From a checkpoint of a small transformer trained on Wikipedia.
Size: vocabulary 4096, 16.8M parameters.
Training: a variant of Muon for these matrices, 786M tokens, 5993 steps.
MLP neurons of a small language model. Each row is named by its layer, matrix (down: output weights) and neuron, and shows model dimensions 96-159. Each number is 50 + 15 x the weight over its row's rms, rounded and kept within 0 to 99. A neuron's up and down rows have the sign that makes its largest values positive.
After each neuron's rows, "fires before" lists the tokens most often just after its 100 highest values on Wikipedia text that the model never trained on.

L5.down27:52 42 31 63 24 37 44 46 51 42 26 49 57 50 47 35 51 78 57 61 38 49 61 65 61 45 69 44 27 54 51 43 49 32 56 46 46 32 71 55 32 51 61 61 81 40 54 61 62 41 34 52 47 43 31 35 71 40 70 44 56 64 50 44
fires before: "\n\n", "\n", "0"

L2.down473:56 33 48 64 56 55 22 40 33 26 34 50 37 35 45 60 59 83 65 24 54 48 50 41 40 56 72 52 45 40 68 60 79 72 29 45 19 44 31 41 51 32 75 80 23 50 34 45 34 66 41 57 59 42 51 61 54 51 57 44 18 71 35 55
fires before: "201", "200", "202", "193", "195", "194"

L2.down611:73 52 47 42 60 58 84 58 57 72 76 45 16 83 52 49 44 71 44 30 40 66 37 52 16 38 54 53 54 38 51 76 42 55 29 66 75 30 32 53 46 42 51 74 50 53 58 60 76 30 66 62 50 46 65 50 24 72 42 44 83 52 23 48
fires before: "\n", "\n\n"

L2.down101:67 24 73 56 36 57 63 43 34 05 42 36 53 63 55 43 35 43 61 77 55 71 66 78 39 08 16 74 75 59 68 43 45 45 36 52 61 32 38 54 50 22 46 56 38 60 05 51 25 34 43 38 56 53 60 49 26 49 69 45 39 62 29 55
fires before: "0", "9", "8", "2", "1", "5"

L7.down489:39 50 50 69 43 57 36 58 50 55 60 38 75 28 53 67 76 51 77 23 33 59 56 32 51 18 11 52 44 65 43 70 44 39 36 52 58 47 59 55 31 32 63 69 40 46 57 50 57 56 58 50 45 39 39 46 65 40 45 46 42 67 30 00
fires before: "\n", "\n\n"

L4.down251:47 40 40 33 52 29 67 53 55 49 33 79 33 46 44 43 24 48 38 27 30 52 35 76 39 45 39 51 33 65 65 53 42 56 74 83 50 38 35 47 55 46 51 48 85 66 55 48 32 17 80 67 63 49 45 44 54 82 38 61 40 38 74 46
fires before: "| ", "|---|---|"

L3.down447:47 57 27 43 33 58 07 70 48 34 64 61 37 41 29 57 70 40 45 60 68 63 52 37 45 42 66 34 52 59 40 69 36 73 67 38 53 68 67 52 32 72 58 55 47 60 42 44 65 48 44 37 41 35 49 53 39 71 77 31 56 73 95 55
fires before: "| ", "|", "fin", "'"

L5.down521:35 44 58 42 31 27 78 47 54 51 35 80 41 48 35 38 45 48 43 33 28 55 18 59 45 69 41 34 51 56 49 44 48 28 74 47 39 75 45 45 53 35 63 53 59 58 73 72 37 44 40 70 70 61 58 59 44 61 34 25 61 57 74 66
fires before: "| ", "k "

L7.down660:47 46 46 54 73 29 48 66 58 25 64 62 59 59 39 42 35 43 00 42 54 50 20 64 55 15 67 44 16 56 55 51 75 27 46 22 67 72 58 45 59 34 47 43 48 79 26 46 59 62 31 38 73 41 38 65 22 63 46 57 06 61 59 28
fires before: ": ", "; ", "\n", "C ", ") ", "\n\n"

L2.down105:43 60 42 49 46 52 35 70 45 50 44 48 46 36 31 45 84 39 40 67 44 57 79 40 25 40 67 47 44 24 47 49 56 47 48 46 38 62 28 26 62 35 74 38 52 53 45 45 44 41 76 66 37 36 89 46 57 64 48 37 77 39 34 32
fires before: "| ", "|"

L6.down868:37 48 43 45 35 46 52 54 43 46 74 38 49 31 30 49 37 71 45 07 47 79 38 59 57 37 44 24 57 28 35 51 51 78 17 36 58 32 49 27 67 34 81 51 70 59 65 54 27 39 38 81 57 51 40 61 69 44 55 46 57 63 51 33
fires before: ", ", "| ", ". ", "(", ".", "in "

L4.down213:35 43 21 57 42 51 45 41 75 33 42 38 41 59 70 64 10 63 61 45 69 70 45 16 86 83 74 46 41 60 60 46 46 44 55 35 43 33 35 61 45 29 71 63 32 73 40 22 37 62 65 36 49 43 45 46 46 57 31 72 58 38 25 61
fires before: "\n", "\n\n"

L7.down767:70 68 72 67 49 76 17 36 54 53 48 45 49 39 36 49 58 44 68 31 39 70 56 51 71 00 41 76 28 46 81 51 45 47 42 38 44 36 57 47 44 44 51 61 36 62 63 50 49 38 55 57 51 65 60 32 69 42 66 72 55 56 47 00
fires before: "\n", "\n\n", "- "

L7.down354:42 30 30 50 38 26 53 68 44 12 62 64 59 64 43 52 20 37 54 35 47 40 59 59 44 45 65 73 48 69 63 32 52 66 22 48 72 61 60 58 37 69 15 32 38 87 43 44 46 84 34 47 41 60 25 52 43 27 28 52 36 35 39 47
fires before: ", ", ". ", "Ter", "\n", ".", "'"

L7.down198:77 59 48 75 31 37 55 60 41 60 45 58 29 51 44 72 68 43 59 38 53 52 44 62 34 69 44 36 49 71 56 44 45 46 74 64 46 50 47 70 70 46 21 42 64 63 50 55 66 56 34 61 49 32 43 40 48 38 35 53 42 41 51 31
fires before: "\n", "\n\n", "to ", "be "

L5.down75:45 65 38 66 65 60 44 30 65 48 49 55 49 64 49 39 87 63 57 34 48 31 21 43 51 09 62 32 52 36 44 43 30 57 40 20 56 53 46 45 62 52 43 64 37 65 38 61 63 50 52 51 35 45 43 80 76 71 49 49 51 35 50 31
fires before: "\n", "- ", "\n\n", "ni", "With ", "it "

L5.down993:62 60 37 46 53 69 60 38 49 48 56 69 97 49 44 42 85 50 64 43 38 55 44 54 31 52 45 38 33 62 64 36 35 47 74 55 35 55 58 45 59 63 60 59 45 63 34 47 37 38 21 39 72 30 59 57 70 60 58 49 21 66 63 06
fires before: "He ", "In ", "The ", "She "

L2.down515:61 40 22 68 51 37 61 38 55 56 77 70 55 65 46 41 69 60 44 53 51 67 65 62 40 44 44 64 40 59 42 58 32 57 27 51 82 38 44 72 56 60 51 46 63 70 40 31 48 33 55 41 44 55 32 49 58 38 55 30 80 74 48 68
fires before: "\n", "\n\n"

L6.down410:48 49 35 60 40 54 41 40 55 59 27 57 20 13 30 51 92 29 40 69 43 78 53 24 59 56 56 58 72 44 48 58 54 43 32 45 57 58 56 29 83 59 61 39 30 82 30 33 40 36 86 55 47 72 55 58 78 72 57 57 26 61 63 18
fires before: "\n", "\n\n", "200"

L6.down215:59 25 47 31 65 43 43 44 61 58 43 24 43 48 50 70 41 37 56 70 50 52 75 47 27 39 28 29 15 73 33 40 66 49 42 78 43 73 29 47 58 51 24 52 45 32 56 58 54 89 47 75 63 28 28 63 55 25 46 72 33 69 69 55
fires before: "s ", ", ", "in ", "ham ", ". ", "ast "

L10.down623:46 63 47 39 20 29 86 33 35 60 30 48 61 54 42 46 69 45 45 46 37 72 66 64 39 53 45 69 38 66 49 42 35 33 60 18 05 50 49 51 29 36 55 52 70 74 67 37 52 27 46 39 78 55 26 18 21 49 52 44 35 71 67 51
fires before: "\n\n", "\n", "–", ", "

L7.down630:41 50 40 45 70 57 73 59 56 52 56 63 32 44 55 36 43 45 44 77 97 31 41 77 62 32 24 60 41 58 56 84 56 66 54 60 69 70 45 63 58 49 34 41 76 25 73 56 46 51 43 38 34 55 48 48 31 56 73 36 40 66 63 26
fires before: "| ", "um ", "on"

L5.down686:57 69 40 31 56 80 48 47 43 55 68 85 30 48 64 47 57 41 47 60 53 75 55 63 50 61 54 53 82 44 66 63 52 64 32 43 52 43 57 60 48 56 47 53 80 59 44 33 84 47 64 26 45 28 43 56 39 49 85 58 71 51 44 30
fires before: "\n\n", "\n", "at", "ir "

L6.down0:36 44 46 41 65 49 61 41 37 56 53 45 43 18 49 70 38 75 36 03 57 87 41 46 54 30 59 48 12 63 50 31 68 70 47 76 52 57 49 33 41 49 54 52 43 38 66 52 46 64 82 72 35 62 33 54 46 61 35 51 54 62 31 28
fires before: "| ", "(", "|", "– "

L10.down472:43 55 64 58 60 68 61 34 77 75 48 48 65 37 46 21 47 48 31 22 66 57 63 52 49 36 47 53 56 42 46 65 70 52 59 18 36 55 45 53 35 42 49 33 58 49 63 58 26 36 15 75 35 11 64 53 85 57 35 62 50 35 54 37
fires before: "–", ".", "3", "% "

L7.down32:62 58 51 47 68 36 56 52 56 53 36 77 49 38 56 59 43 52 40 51 53 28 53 42 57 28 60 19 43 46 75 67 62 60 80 43 51 67 61 35 42 54 67 48 58 53 46 26 72 69 61 36 63 66 74 61 08 43 41 41 37 58 37 41
fires before: "\n", ", ", "ly ", ": ", "age", "b"

L7.down490:86 52 70 64 73 64 39 65 38 28 83 42 27 49 35 53 83 56 35 46 48 41 37 66 51 48 79 66 53 37 59 64 59 62 74 55 58 65 81 17 25 61 56 47 68 34 47 38 48 33 52 39 59 59 51 64 35 58 55 74 52 51 53 33
fires before: ", ", ". ", "'", "\n"

L3.down280:39 40 52 44 47 42 87 49 49 52 60 38 50 48 24 67 62 32 48 46 28 43 58 40 31 31 52 29 62 12 43 35 55 56 66 54 53 70 55 48 26 53 37 39 48 38 44 69 44 30 60 64 59 55 72 60 45 60 61 30 43 52 43 18
fires before: "| ", "(", ") "

L2.down253:28 48 53 41 68 69 55 76 49 36 46 55 67 63 74 71 39 57 47 49 46 45 44 31 66 48 77 59 52 29 43 48 41 86 44 40 53 63 62 39 36 74 62 37 54 48 46 48 35 61 37 76 51 51 49 21 61 71 37 54 68 77 46 61
fires before: "es ", "ing ", "tic ", "as", "eng"

L4.down705:43 52 48 45 22 73 31 72 45 56 36 50 34 51 82 71 60 58 25 72 35 54 48 54 44 38 63 47 62 32 77 58 45 60 50 47 53 56 32 33 18 60 62 76 33 31 39 45 58 24 62 46 46 28 34 76 64 51 88 74 32 56 38 77
fires before: "\n\n", "a ", "an ", "in "

L10.down913:34 29 74 28 52 42 45 53 49 43 44 55 35 64 34 38 99 73 39 49 67 78 62 58 57 42 61 45 72 69 60 75 38 48 65 65 42 56 43 34 30 55 17 35 73 46 30 64 43 76 68 48 37 52 74 44 38 81 52 39 62 56 68 33
fires before: ", ", "as ", "to "

L4.down590:52 57 72 63 46 80 48 47 59 44 27 75 71 48 50 54 49 55 41 33 65 46 80 50 52 30 46 68 53 69 46 60 40 58 31 23 20 67 41 63 25 70 68 51 48 29 49 79 38 74 55 61 30 61 48 28 55 58 66 51 42 50 63 49
fires before: ", ", ". ", ": ", "\n", ".", "=="

L3.down814:42 41 57 43 52 73 24 42 58 63 39 34 37 51 50 61 46 58 34 23 72 48 62 33 35 47 62 55 64 42 51 24 59 51 70 41 48 65 60 53 46 66 58 49 51 66 28 45 38 52 37 49 90 34 77 62 54 73 84 46 19 79 62 36
fires before: "201", "200", "198", "202", "199"

L2.down977:49 29 44 61 55 51 76 39 76 69 84 35 51 65 30 29 65 58 49 82 39 73 25 51 58 38 51 31 32 45 75 35 62 51 26 58 54 20 58 68 43 28 34 86 42 74 34 54 66 45 82 79 64 57 63 88 77 54 71 74 45 57 58 25
fires before: "\n", "\n\n"

L6.down936:47 60 16 86 43 59 62 61 38 60 39 59 33 55 47 15 40 49 54 78 58 55 61 48 49 22 37 45 50 80 61 65 66 74 58 55 39 31 37 70 66 32 62 44 72 50 45 50 57 38 61 08 28 50 38 50 56 56 26 45 50 60 28 54
fires before: "s ", "m ", "ve ", "al "

L6.down676:54 47 66 38 57 68 42 74 38 70 50 42 58 47 55 24 17 50 36 63 51 53 52 53 43 55 46 60 55 41 39 63 30 61 58 53 81 66 43 44 50 48 30 45 41 53 59 71 52 45 46 59 39 67 40 36 49 86 51 37 56 49 80 71
fires before: "\n", "\n\n", "| ", "- ", "==="

L5.down978:62 50 53 55 45 52 52 50 62 52 57 59 45 60 63 85 90 40 47 33 29 48 86 55 41 45 40 46 71 44 49 26 60 59 53 57 43 49 38 65 59 72 52 48 16 03 70 55 39 61 29 42 37 74 41 58 86 47 76 63 31 35 47 53
fires before: "\n\n", "al ", "'", "k", "in "

L4.down143:21 79 28 76 26 49 39 32 59 30 25 72 50 35 41 39 45 60 35 17 44 56 73 35 54 27 49 41 41 18 46 22 55 46 49 27 42 52 40 57 57 00 53 54 43 60 28 50 34 47 57 46 53 64 56 53 70 58 64 43 75 39 41 21
fires before: "\n", "\"", "- ", "\n\n", "200"

L6.down760:62 43 38 59 44 61 58 79 46 69 48 35 65 62 41 35 63 51 70 35 44 49 42 54 71 22 62 29 38 69 43 46 34 82 45 36 28 47 46 68 59 58 24 64 53 42 63 69 58 38 57 40 34 73 62 55 51 23 30 73 49 44 39 39
fires before: "\n", "\n\n", "==", "s", "ach", "= "

L4.down57:63 59 61 59 60 64 55 17 40 47 21 54 84 50 30 72 69 70 28 53 58 60 63 38 35 14 49 52 33 65 41 60 43 42 65 52 33 80 48 46 42 65 56 52 42 42 52 43 69 48 38 55 56 17 62 27 65 35 29 43 42 46 65 00
fires before: "==", "===", "=== ", "The ", "In ", "== "

L5.down722:44 36 52 75 85 60 32 41 50 49 40 43 70 58 54 27 70 29 67 47 55 42 51 42 65 50 61 40 40 68 69 59 75 59 45 38 45 37 49 69 51 10 65 56 52 58 30 51 37 66 68 56 40 43 24 43 58 48 26 48 50 31 44 36
fires before: "\n", "\n\n", "==", "On "

L7.down479:32 55 33 58 61 40 40 52 52 27 73 49 17 33 34 67 93 71 77 29 39 60 35 36 43 39 56 36 59 37 41 38 44 61 34 51 53 62 67 53 74 20 37 55 56 80 67 44 40 42 26 63 38 78 45 45 57 44 50 41 55 71 43 61
fires before: ", ", ". ", "and ", "in ", "| ", "("

L7.down727:56 62 53 75 35 41 76 29 81 31 54 38 47 53 68 70 56 46 52 68 51 38 55 56 54 55 42 52 54 46 37 48 41 64 71 40 48 60 58 41 72 51 41 68 49 64 54 50 53 61 37 49 64 37 38 41 83 36 25 43 41 68 42 12
fires before: "The ", "In ", "He ", "It ", "On ", "A "

L10.down656:56 59 72 55 46 44 45 58 40 45 41 68 55 56 52 26 48 53 44 39 47 36 62 51 49 54 71 69 32 44 37 47 39 47 52 58 78 70 23 45 30 77 65 48 41 48 61 68 37 77 40 54 36 51 37 75 74 41 32 50 45 52 67 67
fires before: "\n", "\n\n"

L7.down776:73 64 30 59 56 24 37 42 38 16 62 35 56 47 37 63 14 39 53 51 58 47 45 65 41 71 68 59 55 40 19 73 30 39 55 70 47 55 26 53 55 58 47 55 57 39 87 40 52 51 44 42 67 45 30 80 54 74 67 42 85 33 54 30
fires before: ", ", ": ", ". ", ".", "\n", "=="

L4.down747:42 59 46 45 47 55 42 23 31 40 50 23 25 30 15 54 62 41 46 35 45 67 62 52 11 18 52 60 34 51 48 29 45 59 66 48 40 49 45 20 40 59 53 52 36 65 47 43 29 42 31 47 51 53 33 55 32 51 63 33 66 64 66 58
fires before: "| ", "|", "The ", "Y"

L7.down141:60 55 56 73 26 34 53 48 56 53 56 57 42 50 27 60 60 78 42 38 35 75 48 37 57 62 42 61 42 80 64 61 25 79 47 58 82 50 57 74 27 56 14 69 73 74 40 69 67 54 33 52 51 48 30 32 55 25 59 62 53 58 41 47
fires before: "\n", "\n\n"

L4.down643:60 58 28 66 66 31 50 43 73 59 26 68 64 52 31 45 62 35 60 63 40 72 28 50 41 20 62 26 51 22 62 52 45 67 63 42 51 30 53 38 55 34 31 51 40 55 25 56 50 28 68 55 28 36 46 66 42 41 66 37 20 58 37 44
fires before: "\n", "\n\n", "ill", "el", "; ", ", "

L4.down721:32 41 55 52 70 66 50 29 28 69 56 52 64 53 64 34 46 75 34 42 38 42 42 32 59 17 73 42 34 70 59 35 43 60 45 66 47 73 38 63 95 30 68 46 58 65 35 44 38 36 60 89 65 54 49 32 32 71 46 20 35 46 33 00
fires before: "==", "The ", "== ", "In ", "On ", "==="

L6.down828:53 64 53 47 45 42 41 64 84 58 79 80 61 40 38 60 58 70 37 32 61 54 44 34 41 32 64 46 40 48 54 34 45 32 62 40 55 57 52 54 43 43 44 38 70 70 60 39 35 49 38 28 42 70 45 71 35 67 51 39 35 36 50 45
fires before: ", ", ". ", "'", ".", "\n"

L6.down633:51 61 58 34 77 42 73 50 58 36 67 42 59 31 47 53 38 56 48 26 73 64 50 35 55 43 64 64 51 54 73 59 50 22 66 66 49 47 66 61 77 51 25 27 57 72 79 52 25 62 61 60 16 85 58 64 65 78 75 31 46 55 58 14
fires before: "| ", "a", "he "

L4.down742:56 56 21 70 60 41 41 49 48 50 68 35 53 81 44 57 18 45 32 48 65 69 51 37 53 43 73 34 32 86 45 46 46 76 40 45 67 68 42 72 46 25 51 44 54 55 27 48 56 65 76 31 55 51 07 50 72 58 38 72 66 37 41 82
fires before: "\n", "\n\n", "ar "

L7.down689:56 50 42 48 80 47 75 23 61 34 88 60 56 66 46 39 67 44 59 43 57 70 44 40 22 08 50 42 59 65 56 44 63 55 65 64 53 41 45 41 68 75 32 39 49 58 54 32 58 54 49 29 42 61 37 53 43 46 58 62 42 77 52 67
fires before: "in ", "to ", "by ", "on ", "at ", "from "

L10.down869:69 35 57 64 53 54 43 66 64 53 60 48 61 41 39 71 74 58 51 91 37 70 50 36 38 70 48 58 72 65 50 49 41 42 41 68 54 53 45 26 57 70 65 24 29 66 41 42 47 58 32 33 34 57 44 39 55 50 52 56 64 69 59 38
fires before: "\n", "\n\n"

L10.down781:33 50 71 18 58 56 25 62 47 68 46 65 58 46 40 38 62 37 54 27 76 62 56 66 80 64 71 70 27 57 46 49 24 62 64 61 63 60 47 36 51 57 21 33 15 55 57 47 27 48 63 25 57 27 37 50 26 51 50 42 60 52 40 32
fires before: "–", "– ", "to ", ", ", "| ", "("

L7.down1014:47 71 34 78 46 34 72 62 58 26 92 62 52 69 46 39 58 47 63 43 65 27 35 61 40 36 30 20 47 72 19 51 35 47 56 33 57 43 42 54 46 24 38 48 71 66 54 50 56 43 45 36 65 70 33 31 53 44 54 51 47 55 48 50
fires before: "of ", "to ", "and ", "in ", "on ", "was "

L4.down816:39 35 18 36 46 27 52 43 51 70 59 47 50 52 45 56 59 45 35 40 28 63 67 59 43 31 43 48 43 35 45 59 66 26 48 65 61 62 59 46 50 44 26 59 43 89 77 43 64 40 43 57 29 56 55 54 48 54 74 56 30 45 23 44
fires before: "| ", "\n", "1 ", "0 ", "2 "

L7.down325:82 20 22 32 63 27 27 58 23 45 37 25 33 53 25 57 28 73 54 40 51 43 30 55 36 53 58 43 36 55 61 42 18 34 91 47 88 21 16 56 61 25 24 58 77 39 64 50 44 36 36 52 57 42 77 60 38 75 44 66 66 51 55 41
fires before: ", ", ". ", ".", "of ", "\n", "times "

L7.down397:65 62 62 68 31 42 70 77 54 57 39 77 52 42 35 57 28 62 60 84 62 42 61 47 36 48 46 39 40 72 27 45 52 47 56 63 34 68 46 23 55 48 30 43 53 45 43 68 41 67 26 60 46 59 46 37 47 27 56 55 57 59 93 63
fires before: ", ", "–", "s ", "\n", "s"

L10.down631:63 30 38 52 50 68 35 55 62 44 43 70 57 45 42 36 91 52 34 35 48 84 34 48 41 53 38 44 54 47 55 54 53 58 49 39 41 43 36 43 40 47 67 58 31 59 68 48 10 61 53 42 31 62 37 38 45 39 65 60 36 57 55 03
fires before: "\n\n", "\n", ", ", ". ", ") ", ")"

L7.down883:39 80 38 81 36 45 61 61 45 51 78 57 53 64 63 25 89 27 59 59 34 24 58 48 17 56 44 41 48 60 51 46 36 60 63 51 67 28 53 69 55 41 41 46 73 66 73 50 49 59 44 38 64 29 63 47 58 42 44 34 62 29 48 40
fires before: "s ", "the "

L2.down742:48 56 31 58 61 40 65 33 51 61 35 60 66 61 42 64 73 34 32 76 46 54 66 48 24 66 49 34 31 62 34 23 38 41 80 79 75 44 48 40 18 82 28 44 38 49 49 60 47 58 43 27 54 14 46 49 42 41 50 56 39 59 36 47
fires before: "| ", "\n", "|", ", "

L7.down1021:35 31 32 45 41 50 35 45 38 52 47 59 34 40 61 45 98 31 63 00 57 71 56 41 51 48 40 75 28 36 60 57 64 21 43 80 56 46 33 46 65 44 49 56 73 56 26 68 66 60 48 78 46 65 52 69 50 52 55 43 39 45 46 00
fires before: "\n", "\n\n"

L2.down643:37 43 23 38 58 40 46 61 29 41 52 56 38 45 39 55 99 41 45 56 71 55 58 62 38 62 39 54 63 29 40 59 38 45 60 43 29 31 61 78 73 52 45 67 67 53 70 59 36 22 54 53 49 55 66 50 74 54 49 30 53 48 33 23
fires before: "the ", "as ", "B ", "to ", "in "

L5.down909:42 46 51 42 44 39 49 63 44 45 43 49 33 21 58 84 63 60 59 46 57 79 62 36 58 52 63 59 56 48 60 50 52 52 34 44 37 36 54 39 75 71 46 38 43 24 68 27 59 50 51 61 26 59 23 45 67 32 40 52 39 45 56 48
fires before: "\n", "ters ", "| ", "pos"

L2.down943:74 45 35 44 36 57 54 46 63 63 44 43 33 75 59 51 25 54 55 32 56 49 36 53 55 51 31 35 52 52 37 46 52 81 76 74 41 32 53 49 51 29 46 73 66 64 77 30 58 76 32 58 63 59 35 43 30 46 49 54 30 71 47 41
fires before: "The ", "===", "==", "In ", "== ", "On "

L5.down597:29 74 60 41 57 66 77 64 53 58 53 54 37 66 48 15 63 71 43 72 21 40 64 85 52 40 34 29 36 61 53 35 54 41 62 56 42 45 12 48 45 34 33 24 59 66 56 54 38 26 75 63 60 44 31 60 49 68 58 39 66 52 58 36
fires before: ".", "–", ")", "a"

L7.down452:44 70 67 45 43 63 53 37 75 52 50 56 59 88 52 54 39 49 77 99 46 64 50 53 37 40 48 70 50 54 70 57 47 46 51 30 42 60 58 54 40 47 43 55 46 46 48 56 39 49 54 23 51 46 35 63 42 56 48 72 31 37 71 96
fires before: ", ", ". ", "\n", "===", "'"

L10.down879:28 40 32 61 62 42 48 59 52 47 45 81 36 87 46 25 73 22 44 48 57 34 64 82 62 47 85 49 76 64 35 59 66 35 53 37 85 46 36 63 64 55 54 39 66 44 37 50 62 51 31 36 44 39 41 52 40 58 36 65 45 40 49 31
fires before: "s ", ". ", ".", "ers", ", "

L2.down604:43 46 31 58 54 26 82 38 25 73 52 50 51 68 18 47 85 73 53 28 65 68 27 41 55 48 83 52 66 38 49 35 78 61 40 49 32 60 41 27 15 51 59 42 56 55 43 30 51 42 54 45 82 31 45 45 51 56 56 61 67 59 60 62
fires before: "s ", "\n", "; ", "ild", ": ", "il"

L3.down609:77 62 48 46 57 65 26 31 65 34 37 65 27 44 83 78 49 83 56 48 57 56 49 52 49 76 58 69 47 46 59 56 54 37 49 44 26 67 50 53 71 60 58 62 31 58 44 34 30 43 33 59 52 32 49 50 46 70 61 12 51 63 46 31
fires before: "201", "202", "200", "194", "193", "199"

L7.down149:63 58 25 68 28 39 75 51 45 30 27 41 64 82 42 70 56 55 58 29 47 20 29 39 66 73 55 74 51 43 37 42 55 59 32 54 40 57 37 35 30 57 70 28 14 52 42 52 67 71 52 52 16 52 40 64 62 65 47 51 48 68 45 57
fires before: ", ", ". ", "==", "\n", ": ", "."

L5.down1013:48 74 62 63 40 49 75 40 63 27 54 21 46 63 46 45 89 52 44 63 52 25 51 44 52 43 39 69 35 53 54 72 44 56 57 43 37 60 50 55 44 74 44 75 63 65 67 37 41 38 48 55 61 48 51 50 50 60 49 57 28 58 54 34
fires before: "\n\n", "==", "In ", "The ", "==="

L2.down455:48 36 58 46 42 60 43 48 37 39 57 03 61 85 61 70 19 47 31 87 50 49 60 72 68 37 45 48 40 55 49 69 29 66 66 48 80 49 49 43 42 30 45 62 62 44 39 32 40 80 38 45 37 63 49 72 36 68 56 77 32 57 52 50
fires before: "0", "2", "4", "1", "7"

L3.down313:56 21 72 44 36 72 58 28 41 04 11 74 45 26 53 39 51 63 57 42 81 51 47 40 26 33 68 58 50 18 77 51 44 46 44 45 46 49 59 52 79 39 60 70 56 37 33 41 46 59 53 45 52 42 60 71 28 69 26 35 51 62 61 46
fires before: "\n", ", ", "\n\n", ". ", "("

L7.down266:70 52 66 65 48 41 52 41 38 57 52 62 69 32 49 57 65 63 53 22 48 57 52 65 42 19 68 33 63 83 39 58 51 52 67 47 41 71 57 26 44 63 66 72 60 50 39 29 49 41 60 56 78 30 43 42 44 48 41 22 73 71 50 00
fires before: "==", "The ", "On ", "In ", "===", "== "

L3.down948:71 49 47 62 56 49 54 27 40 77 57 62 38 21 62 76 38 55 47 67 66 53 46 70 38 54 58 46 77 42 57 65 58 81 77 56 60 62 53 62 30 34 56 59 60 52 42 43 59 81 45 45 38 38 42 43 65 36 85 69 07 64 61 52
fires before: "a ", "\n\n", "an ", "\n", "Pic"

L7.down991:33 26 72 45 40 49 89 37 42 47 55 79 61 66 26 42 79 54 50 26 43 44 69 59 49 54 57 68 44 63 33 48 44 38 46 55 60 54 33 59 68 57 61 41 34 54 29 56 52 28 55 54 27 66 47 71 17 83 58 27 67 40 41 22
fires before: "| ", "==", "===", "== ", "=== ", "= "

L5.down455:38 50 47 28 63 50 45 47 52 31 64 51 53 51 44 38 21 41 54 35 72 65 47 59 41 46 57 22 68 54 58 37 56 42 45 45 42 33 48 51 62 25 29 56 63 37 52 75 59 50 69 16 41 40 43 48 50 36 55 61 44 66 48 57
fires before: "| ", "|"

L3.down685:30 36 41 51 38 64 73 61 32 41 31 35 54 74 42 24 28 41 45 47 51 74 83 74 27 70 46 29 56 40 43 46 77 38 57 27 35 20 54 49 24 49 45 37 53 48 47 40 34 44 79 44 32 23 54 49 62 50 43 37 57 34 43 39
fires before: "| ", "–", "|", "; ", "."